Part of a small language model's weights.
Architecture: RMSNorm before each block, rotary positions, no biases in attention or MLP, untied embeddings, capped logits.
MLP neurons of a small language model. Each row is named by its layer, matrix (up: input weights) and neuron, and shows model dimensions 32-287. Each number is 128 + 24 x the weight over its row's rms, rounded and kept within 0 to 255. Numbers have three digits each.
After each neuron's rows, "fires in" lists the words (lower case) most often at its 100 highest values on Wikipedia text that the model never trained on. A number after a token or word is its count.

L10.up874:137121060133094100153146132108145102128106114164116129143128139143161110143139114112129138150114145172120141149139149143105113137105144130131129152140077083128097094122135164126138086120134143100164145132140118116110111165183110174138134121138162100101131155184115177134114114110143148146109128108146091117147102167109131087093119126112126083109115109122104097106132122126115080075163122155092153131167122147131148166112102104137118123166157123132156136129093120125138116137128191134136130118089156085142120144119124124124101201082139129150120122134161111152110128111115150137128149129133086144101095121100101133118115117146099139129087118122153101140116137167111136117161110118126127065177131191138169116106138106133131108116079101097145120098125116139151112104140125
fires in: "world" 23, "the" 21, "american" 14, "international" 10, "national" 4

L10.up1278:117129137122165125129118106107099112061181090107148112087079110134113089137123146119135115146129109127104134154107133163157128143134123103100111121162127116145126115139226143144122128115122117080153181137114156099125106148078110109188131125138094149155146076153103160124138108138108092131114114133130132132113138145150138147146158173142156133170130107130103148111147107104137102074131096098157132166108089143132092114115124153170110114169176098148120130123157148111112165150138141114135121147126107137098158118140122139105128135144172146177120154140142145133125120130133130162111134152113088118114125120171141141091159107135136117116088151124123112147163103149154092145156130125113124103146146132132167119102153134166081150076149129122117149096111111142120150140154151
fires in: "was" 78, "were" 4, "is" 4

L9.up1238:090122137088136140100084154110096096106128106117130160151108121124096118107108135122107117120101116113136128086100121158143117199136126104115109143165152093118148119138150100154120114141128113127116113117135148106135096151114115147161125174094109119158144064154150089092145135141155151141109098121128132147107146121141113128153112112081157115147129131110144161079137111129148125124158102110069093114146127126142083164141125088160141070106131154161105165135114091162163107078152142108101115134076110119106115093125125147136121108133121119121133089110124097151098129134124101076130120122117149124125138152093138130093109142135074118163149131160134124121118078126108154111132122136143149157140143120134072107103110122108178132151155116086122101161106136120151096111146082
fires in: "a" 56, "war" 10

L8.up1511:082098114105138092081142097124135153132134127112110091064124156116124130117137088147121151153136134096108153123092129098126125057116129157119127189103120113103145159141103155139131144124136168122116101083140127126115186132097109124140123144085140145095092138100112139114096135155090112160116077143125112152105130110094142133165142107120146135131160105145110085122153117109143118123118103145092132127162129144109162121122118146122107112105164174138140105170140108122054139134111112103130123117136126138162124150086188142126138166137139126108135106124118124098190156156132151128111139104136120140174114087151111118145104044159133153149157183130119131151143163155137118162124125106113151167130094130115145110122126162116129103116183135128158146152157118156108136169122160
fires in: "as" 35, "was" 20, "is" 16, "for" 7, "were" 6, "be" 5

L8.up40:156118105128105148154120139109146161090114156131144138138120119131119129150100146150134097121134112139122165157114127138123114148171143191182112132093141171143122160093121115138148133095120065143127106125130133138126122171109133157142109102112129115126144154165112135111123146135150126131144178126112134108109129100151163146195161111161133133089104108121093168150146126105145097140145121104140080143123133044145127101139094129101130106118120135151087165136099117129124120160154077136162126140115106081152145142132121148140107108117144150157144090130131145162101138133151157112112125144153147131142175085163106106098145138130154111096129112119110109170134142128093107144146104141088113123147097141127123167161135155092098119116069139133104139121115130155076092161131092
fires in: "was" 19, "under" 11, "footballer" 10, "is" 9, "hard" 6, "after" 4

L8.up478:131151119187116138153190155129159107109082125116149150130099113159110160132145152111133151144138135116189145107136129141107131124141121161118134146118124150137151154142086172051158119107122110121142110077169152128158110128146156126144111132159130118104052143117142102109183121130182114092138136087153095105121078116107175147120135160155117076062134129130164154152162126142115100146137143138091112102128076132153147142122146156134157115119153127129126120160108123146143162154103127167122172084125103137132123153096112156124103124118124123137121138139145089072133167066161116127127098127152113162089131115132125104158127114147102108145125123097111116106138140132122142112087140148107115116158132121104119098126149151138134169120139126079124114116127149110132107095088103
fires in: "to" 70, "in" 13, "from" 12

L10.up1293:111109146161151111135121129197148190100152106153124128163114166129103111158134146143086166100109110137130127130143109122100118100149106132116133101132164088137168130150114118107157065131093096135135118159116179156124126176179142102160099102102129130159118114146132165200108117131128156145188169131108095119116110144134109134126131132105137113144139149125118129116158125120176150148082151134103110133112081133120127194122123141158135170109101153137161102130113143130124129130146145120128148110161110106111148115138139114159130106121132115112127151145132101145136102101136109163106147149180131147170126128120123151150102121136094106126164162106133138153155123088112125149139161147135167080120148169117162119115213129159131140134134130110131116149095144134148133146117139
fires in: "in" 19, "of" 15, "at" 8, "from" 6, "for" 5

L8.up764:108129122138125117090115136155103108121151151131147141112127181168135136120141128140141124128156099078116187141137150081089154192159149127116088114129093140119143110126139087154132089124110143133135133102151129105145122131140137155138132154160116123100127155156121139159125118136117151142126147148146146132091068151161152168124209096116116129106126104142131086122159125149109172113117070108087107124138130110108159196140186154099144120129107145123114152122143140113103159088125135164132091171156101105117118141111156122099088113151114095140113122097153112128118140115110101116121118110111130120141114088134142099132118116125162126076104165128116097108166155127093114149134088109160102133132124109164126103151109140104137110119111125104104100114091106106073115123119137
fires in: "as" 43, "so" 12

L8.up500:100169138146121150085112097111133153140095150130138143163151134172146101157143119148119157127125131159131122114121099129171181133144130132106123116123150188122100098114146131103108108163104116081134139111118123102085109140171115102142113123138120128111086155115127110167144099118105132156076111119142160136168177062129142158109123089134149088135130128111145143109127138155078143122121089069091149134086155109089139123121096139130139116155144093088146137083138112117080147125099141115124133129144127104127154129137107162117122081093136085138151122116111159157134135148146129115151091127106112116145134115131134163160106110098138148120158116096084114121154169166136132120150175140100140162138079142106120142087166163154174119141078160152105124098135105135132127123081156
fires in: "of" 18, "made" 14, "all" 10, "called" 7, "make" 5

L8.up1533:116134164130117116152187103108154108146143117098122141146139157132121160118184149115130130132083143173125098106111117124133098162154170121137084146111161145092118131144135150108127136110093151129108140059124113106063114128119108116136136163120115132129118135113096136136145120152180112123115155114104124118101133068118119158132129093108152135117182080137117094138130146106169124131171139139156154094129168136116148164102082127142151131102136141130140139115106154081110153165148109130133126123129152125151133125112137104127142119075161120144147174124115165135152120108153093133113145084109126106095095139106098114082169104149144142127154119113131092115119182142172114158184169145126114140155155153121120109105162137131134105148164157115128092117125095165125152101128120
fires in: "from" 29, "of" 11, "called" 8, "way" 6, "led" 4, "in" 4

L10.up608:092147114122084138133172108170118103131143133087117126150109100141125076121154111130150152110140140094117113136121095149144135126165142104111118113135150102137139186096117143145138103134082130100154134104126135102144114120147136136124144148133128137159103164176156177140069111141121136102125145137090113107073137151126092108139146100124148161163152112136114139114113096147093107163140148091101089191114092087111096094149134158112142153133108111146121090118126159116146130111119117117158115114144146153131118152106111115109125121094135143075089097152090173161153125144183146129163066137148120108146143141158131150135141140147123123110127149143125133133108066128202076122119165122130152112111128109118079100081080106120161160123180157093140117172162186134143112094120125
fires in: "on" 56, "at" 14, "in" 6, "onto" 4

L8.up63:149134128119109090145131118105199132125150140142115137121136123109145124150193090113103154135081152143119145131141159161143176138142119163110086094161124115141148154110144134124135109131118124119159134098073119093120078159140079173072122127152124139154154139098179133126169097140121129163146146113142124120078109112144119127081175085120113152145122120115120085126127117124114142158141176100140095089116140158132150118120126094138147115127155167171093135166091154161080088094097157144115145136131140110109111126128139148140134123087115145096129089127082141147140135147156132138170131119160120125151138186121115136120148113125108108114155117135122158141092120122180081147107150106125107137111134137157152118070143160143125123141125142116169115152108157114173145135100105
fires in: "with" 35, "in" 34, "of" 13, "a" 8, "on" 5

L8.up554:115120121110093097121117100119158163137117126146171125115101113143108165165108181110085141088085178111143144131112095160107148135134143163147143124099147146122129117155094140091140116055106090150134093094140153125115104138124162150120109101151122126115130124108139128125137116104152123093111100136096144098121117125122121179148116117103125108138106134113110125106144156121146123121175128113103130106093102139131143106128156096106120106152119150120127160114147110106080065125131107168108083088124141139128095126107103131130142138110087095149135154092118142117119185130172108135120130142137099153096095130181147149105098102096165161087148175131140142123157139107096163104118129164131135139155166142178120185103132125121137083156105147089127125129133092114149160125145090
fires in: "first" 33, "second" 18, "h" 9

L5.up742:150117123129100127142126119077101179142097110102138070166111121116096133107143125115122141152113129155099105093125197094086112120158115132109104128112133092131148132084173153125133106141153109111112140134071121121186184107173126110137121125128099102143121108144099141158117103155132126141121134144117114163133137165102159141054128139130193113117155154149124193145120159116134117123121094131101130132114105152131104166100142093132101153143154104117191141139136143114134087106130112189135110143153138138144128095114106141155151094126129140105094124131137103126118156147165141155144124132122127119074110095149092152138129114120090152076151109122129120151107082143130149153138129116105124158110147162118123110135120170141109106130124146135149101151142095142147125161152111
fires in: "world" 42, "national" 6, "global" 6, "international" 4

L10.up1173:105128130116170133134193119120152174139136125145138076134134149065141120110113076106080136086141117140134121118182124128121119124185123126170130087136131170154130161145125158060124174164150109129137096141071160102151119133130176152116100122118109134089118103143145106158082168089097153143130101124090129106109158119104147179097149131124098152118171141167146118129116097121128166169133114116108110133112116147122117115134123106151193120101149121111174142154086138123095134118117110093152118128117123098115101146065133128104158130122115161099102116176133151121090145137083106123100109105102154110141106151136112124138095117142136162141109115123101101135109135116170112122117107148149118136127136111123139126173137124099155133155161116157125136171083108102145135097148145
fires in: "a" 24, "was" 17, "is" 14, "been" 10

L10.up588:118136095119111108126141121156166154150107141122105177159107162119136156121127171109151108139122164100146160153128130142123139120114116145134168126137118176078094142128091110135092106110114151127151140127108122150096128148128163123119124121137102107115145141149124120136138144163092161140165154073140122157129136152102137120085165126142126097096148135142128116162108137146093123122143155133097131131151166156135165119087119153145147152090144122096150142130111165118147106124151148140097167142105113131141083132141128144119121155128131113146149148137151181130159128187119152094148128117175123126122124097163136134165122125110117077117159107151155122098115135115115127152144146132167140152118129144061120136108141123134102117167144094092137186114112114143136134153092121
fires in: "the" 26, "de" 16, "national" 9

L8.up837:142106097114115112101117139102108168128094119147112128109113159137129099118140109128129114109090074103140109102174096113126127220139127124152126143095153114136144112109145161144137154093151175118163175072130100121131145167126148113131116180120114144160096133151136143060111169110097129173151116141107149109127137088116129142108151140130140090138148133128130114081137091129116157116150107146124136158111158156105143153162136082112130119102134149157153142168127156135121123113116107134121123146133134113113116172154115078137132135119167162130119089134143155159140120122107122141113095118121091096137098138102089148111151127144133136104171161110126135143134147148087170146125105139058121146115145136146147114156114151123095115180137146128126132136087116108152106124086118
fires in: "a" 46, "an" 9, "to" 6

L8.up453:154144086122128167148137141135106109111128159104128137112135067144153143102131138113120090146154158121092140130110128150139160106117136122129078126110144105130110100150137129132172103067160140107143123112099127098112122132103113162117109100152125151141141128138108141111172140155142106125145133130099128108182137115135124102178113153111119132123150195123126089110124130144108091128137151177148110098077087140145131169144144128135146128153155128109116135094124119122141131123119113165127119166137143116095113114108172079101148117158111102113122088110146136166135127098122126147097134160167150123113127075118114117098097117136123109121064143071149081167109167146124113160145091125137128156091141132128087172120120114127128129121115076144144122084126078124151081100142126
fires in: "was" 32, "were" 13, "first" 11, "be" 8, "originally" 8

L9.up1290:148127131108161147157143122139160167150131134129129106113148101108085149141123164138088116152089162176129108148145132139097092127119128181139116098152141118091154120140117117107101124135101135138120147169137105134140129153179177115104125125136141099127108139105125143113126106116094169104150085099151095098141107147147139140126101148112093120123118144150111156111111081143139144122138165113115127147085087167130127097142122131166153113098156162143078148140120123145143128141110157127137147082122148171135119132172108163104136110097132162129109114150166122144125117158124104131156125147108105099191107147102145136165098145120130173096108113143120111114118120129129135116124105070111150134135120140132128145140164115148148148104158164082134163113152118145178095151124124
fires in: "the" 26, "s" 12, "human" 9, "real" 7

L8.up773:150125131114111138134151139120099105127125203137144124108101103116177183140079144138127147109125133108118133142124105176117122133152151141123127118130141148117094108153139090172146120150145150133140122147133165128072136117099126176107095120089117142085093148155130131152109150098126110126169142116124141109120107120152128146162120091093129121124108122096123136153164139162116174143131134073093132184099138130136138102183121129150138135134147128133166085121124085134138129108170142104163172072152139106112115133127120154127117126133131140105164092135133126134087134157155158130110122177137115145124104107121083136117132102156137140168158152099139134147134143157083132163105125141100140116110152126121139122163111122204105166153117166127133105127127166108097118190136142
fires in: "was" 24, "is" 21, "are" 7, "came" 5, "born" 5

L9.up631:144112122146104113160151114086096138124122138150108107126148144107123174140112134128116088196110166114150128084128115133125118128148119145151075112114113133128118129149176147104134084138117101150136142143133165140097118121113112147165088117120094116152133138146131131158091140139067119145161146088146147107114106125106128099119150119152112066131118089148156137162122140139084108133119110152133095129093151124148139124172138175112189135115135098119125107131058123124142117160115129150142106092132123117137144121143118075144126110110114112127112148094123078105169153139162128137117193132122141108133133127145110122147094174135149138162131130105184090099130142107104134133129151078103153132123118124105129130085123105144109113134139120121141141093113083174169121095133107
fires in: "the" 37, "in" 25, "s" 7

L8.up1410:066120147089133159122152082141157115107092145104166119155132099102101155111104112114093125116178164099096118133162055149135120091129159126151111130083117139116090114091130120107091124161156161145112143132106125083128149130112140158147118052113124153149121158141109117124164111190103101133151118101096098128132122130119144098135129158112114120123148153050127112147112137103145133120151119141114123111095154114130118134135145145109100120133142162118111135132153139154144153120128116105097139147075119146131143122155128107106192120176137138127092128146144108142079091130167099157141117101163163091114134143140112136116111142092124125099153120102133136177131132114124146110113133135161147122129156167171099139116124163115156112125122129134135173115106129110112149125145095
fires in: "the" 46, "a" 24, "first" 4

L10.up135:113145169123120128134140110156135113131127145082183167150148123098072167146078145154144160149127168112156123126129132144099143151107108141125130065106183092126148121192133150095134148150097152104136159106146137103105087140113137126102168179107125098086125123117163134119154143150121096110143163134109141120127161115112099148109156099113101166143117132116157104117144119102127045143127120119113086103131079149118117157095151107136123112132118138123110143168110119099132149114149157160088103094131122135141115126169109157121097078133146131134141156197155134161148143137126141121119111115128055140141128090142122128137139129147127129114144120092148147156092100148128140126114162156105105125139167133069082131112111119115109126169165119092099175133135153087114144099090113
fires in: "to" 53, "in" 6

L10.up586:148108146101115102117122116097136153091107134153132114129105142120149126137137089140153139161115138122153167109101170162146103150105098124155122129118112116148129105078136167140168153081122077093138129142121179143158097163155094097097157123094119124172099185133085185111081157115147149144120150168141148131143144120147113142087148128188130099105131143098145114162122186083117122134146128089113095120099128130120137120127107112092154139133098131135149121122105140077136137120128106118161120129143129093172128091142127141143091116149139094074143115194118108156090093138188150106115144102103135119141110136089129149141161137139091125160180109138149116126123110119127142083116163119134111131128122105141158125162079166152151138126137151120148123135141148135154133112122118
fires in: "the" 31, "national" 11, "international" 4, "on" 4

L9.up517:122132130126073145152153137140092156106146143120142133119127091133127110172138149108109120144142135102124111109150118129159138140152114107117137131159119110113118142146131160152150116148167173140123115157140164127123068096133122120120136115122124132142131118144096167155133167138147082120128144101155131119145142139130135165195113164121120154160163101098111151146132117171124147132122135115127104148065180114134145134172109106116138108105105139141110091143131095163097151133141117131174160091140157127146108124146077187143146122135140148128124101138149091115123126127081101114123111138171115162129123094104141138143123117144156197129141126062118117104120169105108139148131133114086125129137083119131131117188093112077134116124128148115113103113146128176132126129137103
fires in: "the" 49, "are" 8, "last" 6, "only" 5, "real" 5

L9.up1263:079154120107186141143134099117132084145155107162122094130104096102148099104125123170149109157122098122126151121121115155093118093094145183107131095116153102125169136138164171120100143133113079143119114142095120133110129138154131138143111126120146134183117118126123116115132118073120104162140161152120086079115185118120171120103115126131149178140111078116128110140126154132126109139109131134147138136139136115079136107113087138114170119086117132100163125151113132158154153120081146141113149124133133159097148151069161120113148122082095145174164094139159142163123120132126138135118070153110129146122128108103152155117120117139127150123122113129172123110152140128118143145088123155088123089152072143095185144170085130129131097105129046112123138163136109113125165155138159
fires in: "to" 32, "may" 8, "as" 4, "considered" 4, "and" 4, "just" 4

L5.up509:101138108129117121146122143086145129100120104107122117126130100144144137095129107146125155116088126126106122147153143120129118140109143175136139159099088125143118134113118138166148122083145153127099156150163137103121137122158106128104099147127160144086137123108140112123135092107171169120132147164126133132131134100131136153143141103088139108116097149108111119164127106153113158146153143119102073092131106127182098128115113163139146115095136091145150169111155138091108101092157105149119182110156133124161149101116097110111168082153128136132124122113164100107124152109135157120109100134110108157097100089162127113162136095154144163131167138098119130093205193106092085105096144120073117122144203161123147085117151178127104100127158127152132106143149125160150167142135143
fires in: "first" 14, "chief" 13, "best" 10, "head" 8, "working" 5

L9.up768:125118130129135122134122109125102145115093128117110093117133095120162139133095131167131102155086144124176136115156121140131103125162111171111117129121106138124182149118153161101123167105143142143132141098161168117116129160177139116152080127149147101131130119110129125099122173144154156162131174162130107112145173121143108147183148124119161142119114107135114135149134154146115105167113160164130098099088118132158115144167135077088105106114140168121131115140123150117096157102087145123082122128114155168121058154092102116149117137132150143134142082127121125141157090131096101174093145113131114133153123109117138160164120144164100107113120106170154133109116145138128142154098127175108102139136094146075095126120088120157126155153170171113111129104160127146127089121132053
fires in: "to" 73

L8.up1186:082118154111133128101120142094083073072142149114108129163123118126162155139118120102101135107128122113142120094149144106136102110157162135100116110142134154144178112130139103131142108068136093131109127162182123108095138045124114147118165144135160074151110099107142125148135147109119131134118163138142082179092100138119123133160141100099145134090126115153112123177125139098155113133134148128126125100109164144129110133150100145142155123133172170135131075134130108130155139066159125132118127087093055111106138115152173109132110125072115144144141150097128126123114167129138149106145133122132098179122115116123129087152138124107066106119125137126140132143117118092106146218133095092126117125169104106149124116104128134125123134134149152179102113127098105139127132129133121
fires in: "is" 26, "was" 12, "are" 7, "be" 7, "s" 6

L8.up1286:135151108091142155113160117109116173096107147135122102122119116151127134115176120151115090120139113119143143130184114138104118151123088141133092108087157172104115132078116146068107136116110169151149130131125105117136130118123133141134143150119103112148093135139133143102139099166119112133141192116152125118116172113108101142116110118119124133145146145127131107138128151087112172091076129117129131117098109113117116147139116140176123116072165132148116050113097143132117153121090115123102107107114106125120112122124141081113128133106118093113090115103106164095125151153108105124112130102134126136105150103102124123131125160137088071089095141120100148152099153086139114115134109118138181155107227166190166091131127108143137107131145143181091145151088139107157117160132089
fires in: "a" 47, "s" 8, "new" 6, "large" 4, "with" 4, "provide" 4

L5.up856:122154147105085101093132154104126098126148138151163125118111158136082133158140108151098145144120129146138145193115080122141139147131114121149120165135113115101179128143136133113149148179104168115120131159140117094102117140141148132145124133174106117096097185132107142127162119150134124118147103148126126089147139105118149119140126098169127134168140186113132117109144132117147172119133145117159113133086127112161159139139140081112122128116097161084134141167136076124125108138106138144132118183113124134094134116127103151074115101109132143145138090105106105166155103100111086093160156141152097068120166157115085126129116162098152088144155136148113115133146084121122154117105101083124156123115118164180130107102122178137129112136122155123043112138106099153144121156110175
fires in: "of" 32, "also" 20, "addition" 6, "all" 4, "91" 4

L5.up1395:127133098125165155147126144142159111142124116103123143182169179137110120111152148160120111154137136122132123160103143175173102145162096114156106117103132110094117168108123155088136099155133094133135144105142146122154105141130114115106138117135097102137108121103148105112126130120156125112112081113134142135144148121098152167161160129132171098167164160132115136148138121117094137097161069125127098126102144146142131138108136144091118153160121178120156130136103111115092169079111182092080147147135114164128140113139121117120138113105140116154170138145120135148179134104136110150097127116127128124082082115156111139094141125110169104106142113131140110140117131142118155115123150203100155126160117162114095141163150162148120137166164122094129096088133130116167146142104113
fires in: "also" 33, "was" 27, "then" 9, "they" 6, "group" 5, "were" 4

L10.up376:134107159133164107167112161108119145137097146116141119100136143120149153148134130154118139120131177153158089183136167152130081092162135118144126181118156116113125080182155118114138121147103123120146119144099108105123111160161096103156087102134139108111143113107112136111134145144126127168168124133134088154139139123097162157136138137108156120149171105149192134124096099130146114153158147117161124114112093100109129158106146129105083115107128124140154133098112120115151112139115105139116114093164109085134160099148099098117120142112145150128118114149135177135123129138135083119128133109158112091133107131115183142093126119117143091107140163131162099133105153066102126137135100129156139111133107121176122131132135142167127108145142126090142109160133121044150099117134101
fires in: "was" 37, "as" 15, "on" 6, "of" 4

L8.up382:107109164145174141104125146109101143099115141156174125109099122133142106116142152128158147154154128146089200153109077148151163137138113150111107151109171076148107123161135070153119104127137079131148131125079141145096118154109129188077120120143115122085128160141133097129116140164136059131160108133111150107130114114104119115136169108102094127094104108124142130144155102134130156087125156106100100109147141139122167144130153110144163180146112156126088097122135178102122136139117146119167090114142068105110107115110138077117122134146121174124141127137161095159127130140155156140116145126106070172147112093159164079105159104140124146122124132083123107120119086150128124182138097136115141119115135135173102141148132138119097142183164145112140129103133143144144117129128118
fires in: "was" 19, "began" 9, "is" 8, "beginning" 7, "came" 6, "ended" 5

L10.up1142:100144147088131137118136116147165112164175101118162101115139154100116118112119084166085101100104097146142130106145123121092113066118144103117137091109108139163096107109145126079127096141157110128173134148113172124104125114175109134135122133118097117117120094112149099123153132136151150131166107161107089139106085153120113132135165123088099136120146149159147162173175137140181108131138142103136129115107164119106081199094152140129134128101126122100144120147143155112135132097145064116131126155110088123106126110142092110075107091111112148129170125122083123135156118154128125124131107116130149117105132121154143122126134093127107107129157139133160126109172117123160162177099169140088132160144124130123117117080138150156133138124163152121149098163109150101146099123131116
fires in: "of" 46, "a" 7, "on" 7, "2" 4

L8.up1115:169151150164100115124097134093099119146119157099152133084122110128164150097096129108112141131131166172172144136153114122159136099214108137093132085136102143090143110100106152104107100090165169071148137130137161150120146164097136169133095147092143127154100119146109142086140105091150128130141130133151065115103161114117139155129108148111108156147086107135129095156173131117138155129123142127127130120128130128162121160145136131156128063089144115136155154122139138140105090118113110132131110149110143140132096157120152118160133131093101154104120151144142099152153137116119144158135097129128062102156142111123131127141152159108063099116140143143152073126147106113122097116080117157134109172128126146161119135164117127156095131128153111144114110143159102102142105109136126
fires in: "to" 51, "a" 12, "be" 6, "not" 4

L9.up1379:110149139108149137080145092158124110126134144106172130112093122102136147092123071113180113181091104108124117128122157142127114145159150151152138114066118172118138141112116167127088160146108146150123143122079113088115151107116118151125101081093114098156142161148123068171050137099080140152125106129121130117133137128115117161113160104097111115107151120120110105115110089082157128177096118121098103155153117117142138115136149107094143080133099144145138131134153169172129107152134140133115151139135190087109135157111126123107093108147128128158103140141137126114136132101151124142144140160121106150117130114144106090126147124126136137068139146109154124105108120176149141150155101121108111118132101150120117098156153122094135122134137141119122154147113093110085107176146115
fires in: "and" 19, "as" 18, "considered" 6, "named" 5, "designated" 4

L10.up1452:147143141152137107116128142104117167132084107115124156149124134130151147118148104126148129123108142098089099131100127114092120167123149180117139145114089169112135100152140127136143110140112166131142112116167122097139146104131098118126121102119108130112121128121107127090139141172129145118094119116094156128141113134109194134083105120107099122066143149081140108077138112167095106102117112121120106134156128110113166126167124078151135138130108151135124116087202134129149099126112117177147131117140135129099142145160146099139117102164097136166151110135104127111146084108099094120065100146150180125118075126134185127139134089157145102098111159127117133140139174134153138139150082152098135147122092124169128142107140152157131116090138136102102124169075101104139095152131133
fires in: "as" 56

L5.up942:114073098117117154068106096164156092118160127088132117145123142090128165139134152174092067090176111072134143080103109129159127114134136122186110111114131138132157136193105135125137129118117119138136129184116155130144105118151133117137085071142125110125141165077110162150122143110133111105143129077100146134102124121127112139133155122164173098073138159108125118084192112131083094122134129144159134155103138126066130176106092083141146148135120105106151136110122146104117136153142117144136100170132121087108147140121135154115122130116134118128124088174145127084130106120136155099107140107132114122125145156121121146106111097138128112130108125133150138151138090143137131116134151138147091135155085093131125133116099128172140121183128115080168170123136151133138141125122138
fires in: "in" 31, "from" 28, "at" 14, "challenge" 5, "near" 4

L10.up1313:115135145170150146127151125143175107135152146123147128148116104111159118105135118154132114167199114111104165147166126123121160099126137113115120138140148154129164124123094136137134138121105163140136088125095119106139094122145152197160126079121148105124105120115120142103131090107152119132151115129140121111118142124138131185156132084148093106136131121124113124125161153165094133138141110093107137108120115122145108187104130139165133134092141122148139110135188133102101162130135151095151125118148118107139137128114117139119121171126109159189111110158123101152154130147108151100112107119151116141135129143111112134143119094117114095123137101093113110141148135117107141158089082192096120168102126121121135131086091156134106135155108130134141127112134128077178144105115164
fires in: "of" 23, "is" 21, "be" 11, "was" 8, "to" 7

L5.up283:109113141117118099163110132067126112052091141116110143131101133132126136093130104148106105099104146126070130149129102091133123092145128116125136110123121125133131132122116099121132156148143134127090151144114128120115145096176118152142127153114136150138103085132134093132105125122108128151075115163136137109085146135147089171142145140135113148139149108128093089140111102116123119105064136142120136100147132110095143142121119118142122155138142140092112147098118091116131076136135137091118133132098129144119128135041110132137165131148119158111115156102138149121112159111171056134119124137149151126110129140108072096170106131128127099137135100154125116085123118096121137179153101139154170123104148121110072059140123151123168124135155152109080117178149109106128122186127130
fires in: "him" 39, "them" 23, "her" 6, "himself" 5, "people" 4

L9.up695:098101106111138163125126101111148176137171149121097160115142118114151128093100120146125150142076155080130115128126152132132141138146170174150097134128135132100115156079155149115169166124130125096175096076115138089161138118136094082156135134129136139121096113121109176157098106109128121106114097119157097125184154119089138106122140131093128145134127105126092094074133109095089137098104114139125121142134133153134119130111095097139161158133146128163124134115124173118111214101134138135164077138150152119199128155164102136078156148149124116118176145173140134142147121178147069136118073162092129129134067106126083134111129137133129103082128138133157116140105115116161102146116120160134119096140134160127100149146138158156117113154154143148131119142106132142086135120135124
fires in: "was" 48, "are" 10, "were" 6, "is" 5, "being" 4

L8.up1432:122137146137100154094151113111110129069120089131148169133157104172120157158096143113106133132073115153151139143135127137120121125132150145128147138118140132104099100125122096120150126145182111110105144129122160090139105145129122126087108148129119138148086097138081133120153112162120139122115146114136172148136139129157151102145159140093140081141101161095152122121075117119125098134136131110116112104132094120183128125111126120102164096112135133151085084112114152069130115066158129127111114117126157118127116135084138112129151120139140161131076137108173135153092138116149144132136075119107148128137156126106152118129110115146083120112164112121174130109136102131167186118115112143112105118105166103135113159124130204136190086090151109115141135076138130122162097132142110
fires in: "a" 47, "one" 11, "the" 9, "every" 5, "everyone" 4, "each" 4

L10.up583:140141124070148105136122183079135133141118178078145113115135123091133136135071132116149175084132105149144125107137118137151110061147120162132142149143145109150120120108086167159127160130170132079127155097100143109132127144130118137094148152113127114126122131119121127090117141132108129132152095133153118120138126120105125142127118127188124106130105120205106084074129124115134122136145117120144108121123191093130139149148141122135132143142137137142103098103123128095132141114118138157141091104120060126114146152116152107157110159117092119115120089170104116143127133151155159130101150136121127133142142064145134107124179089132138114135175114094118175131123127119139166143069125146098133115146156172133177117116177136105107130125127122153121125094112112134130126115126130
fires in: "as" 13, "is" 9, "become" 8, "be" 8, "of" 7, "became" 6

L9.up88:162110122113109129129166126142186120109152102138156139126134100132105175141141134166144106177077165105137152109130109132105122125180131138136120121144163093169127094116155120128133084124155077149128117150069135164133123145163112144121118093099140142128126099167154118123120117128124074117147143104094104121107160081137126113115131148089099143132133156143162139123148161168147135171152121118120090128125124094112122147135135126127136134124067107143129133095173125109117129112116106102111132126159150126122124164122106101096126142155140159125177142093119171132152164182158158153174116173153115114135122107128113121105166074116145111141131124116100105116126114117150137169160149152145144131095041129136113073119131144076148112115120153115130108146175162097147172151098120
fires in: "in" 17, "of" 16, "on" 14, "into" 8, "down" 6

L10.up803:140102126130140134161139138114099146138117105142176112151136149133126088142147164133098133123090122142127094165130138110138144110109139099131121137104134131114126134112092123109101129160123097093126124103089102125132089138115124154082118096148146109126126111117104129155108084154129105147135148132177127109139113111127177179102183138090139078175146125113096138100139127152092112099100126140121129123124135095123111143103149114127162131139136113142141131120106109109141150126166114123146126142149063125167135091122117144132141080158112123143124120126128148121127120118162126044084136161128157151122070101156143098107134126142143090125183136095125122173111158130138096135118097112146159133151162104190139140148169138175138140130125152120145123128129139182117126127147100
fires in: "during" 18, "released" 11, "at" 7, "for" 7, "began" 5, "published" 4

L8.up256:094109148151164114159123120152155100098097119114138156146118125130122093107138174145111140119119142134147112112147133114151108119119107094113054131136146140132135130117098147120110088140128104097105140130148113106080100169105132157148105142127126149136162123124105131173075113123094114130149114119125138135131124164125172121119127126159137156117149138091154127135125115196133078128125128156130122134123145074091099139104111163163114111120157114136175134122134142147122150142150145116186089146118093136158142122124082119123082148145127153084132099152123108104153112117133126102118172124161143143164136135168153120151151130119104089093135106156118176122088120102148118124131164090202164175122147145150089188131111139168127163158083098124169118186118127157150127116185114
fires in: "at" 40, "under" 15, "during" 8, "st" 8, "from" 4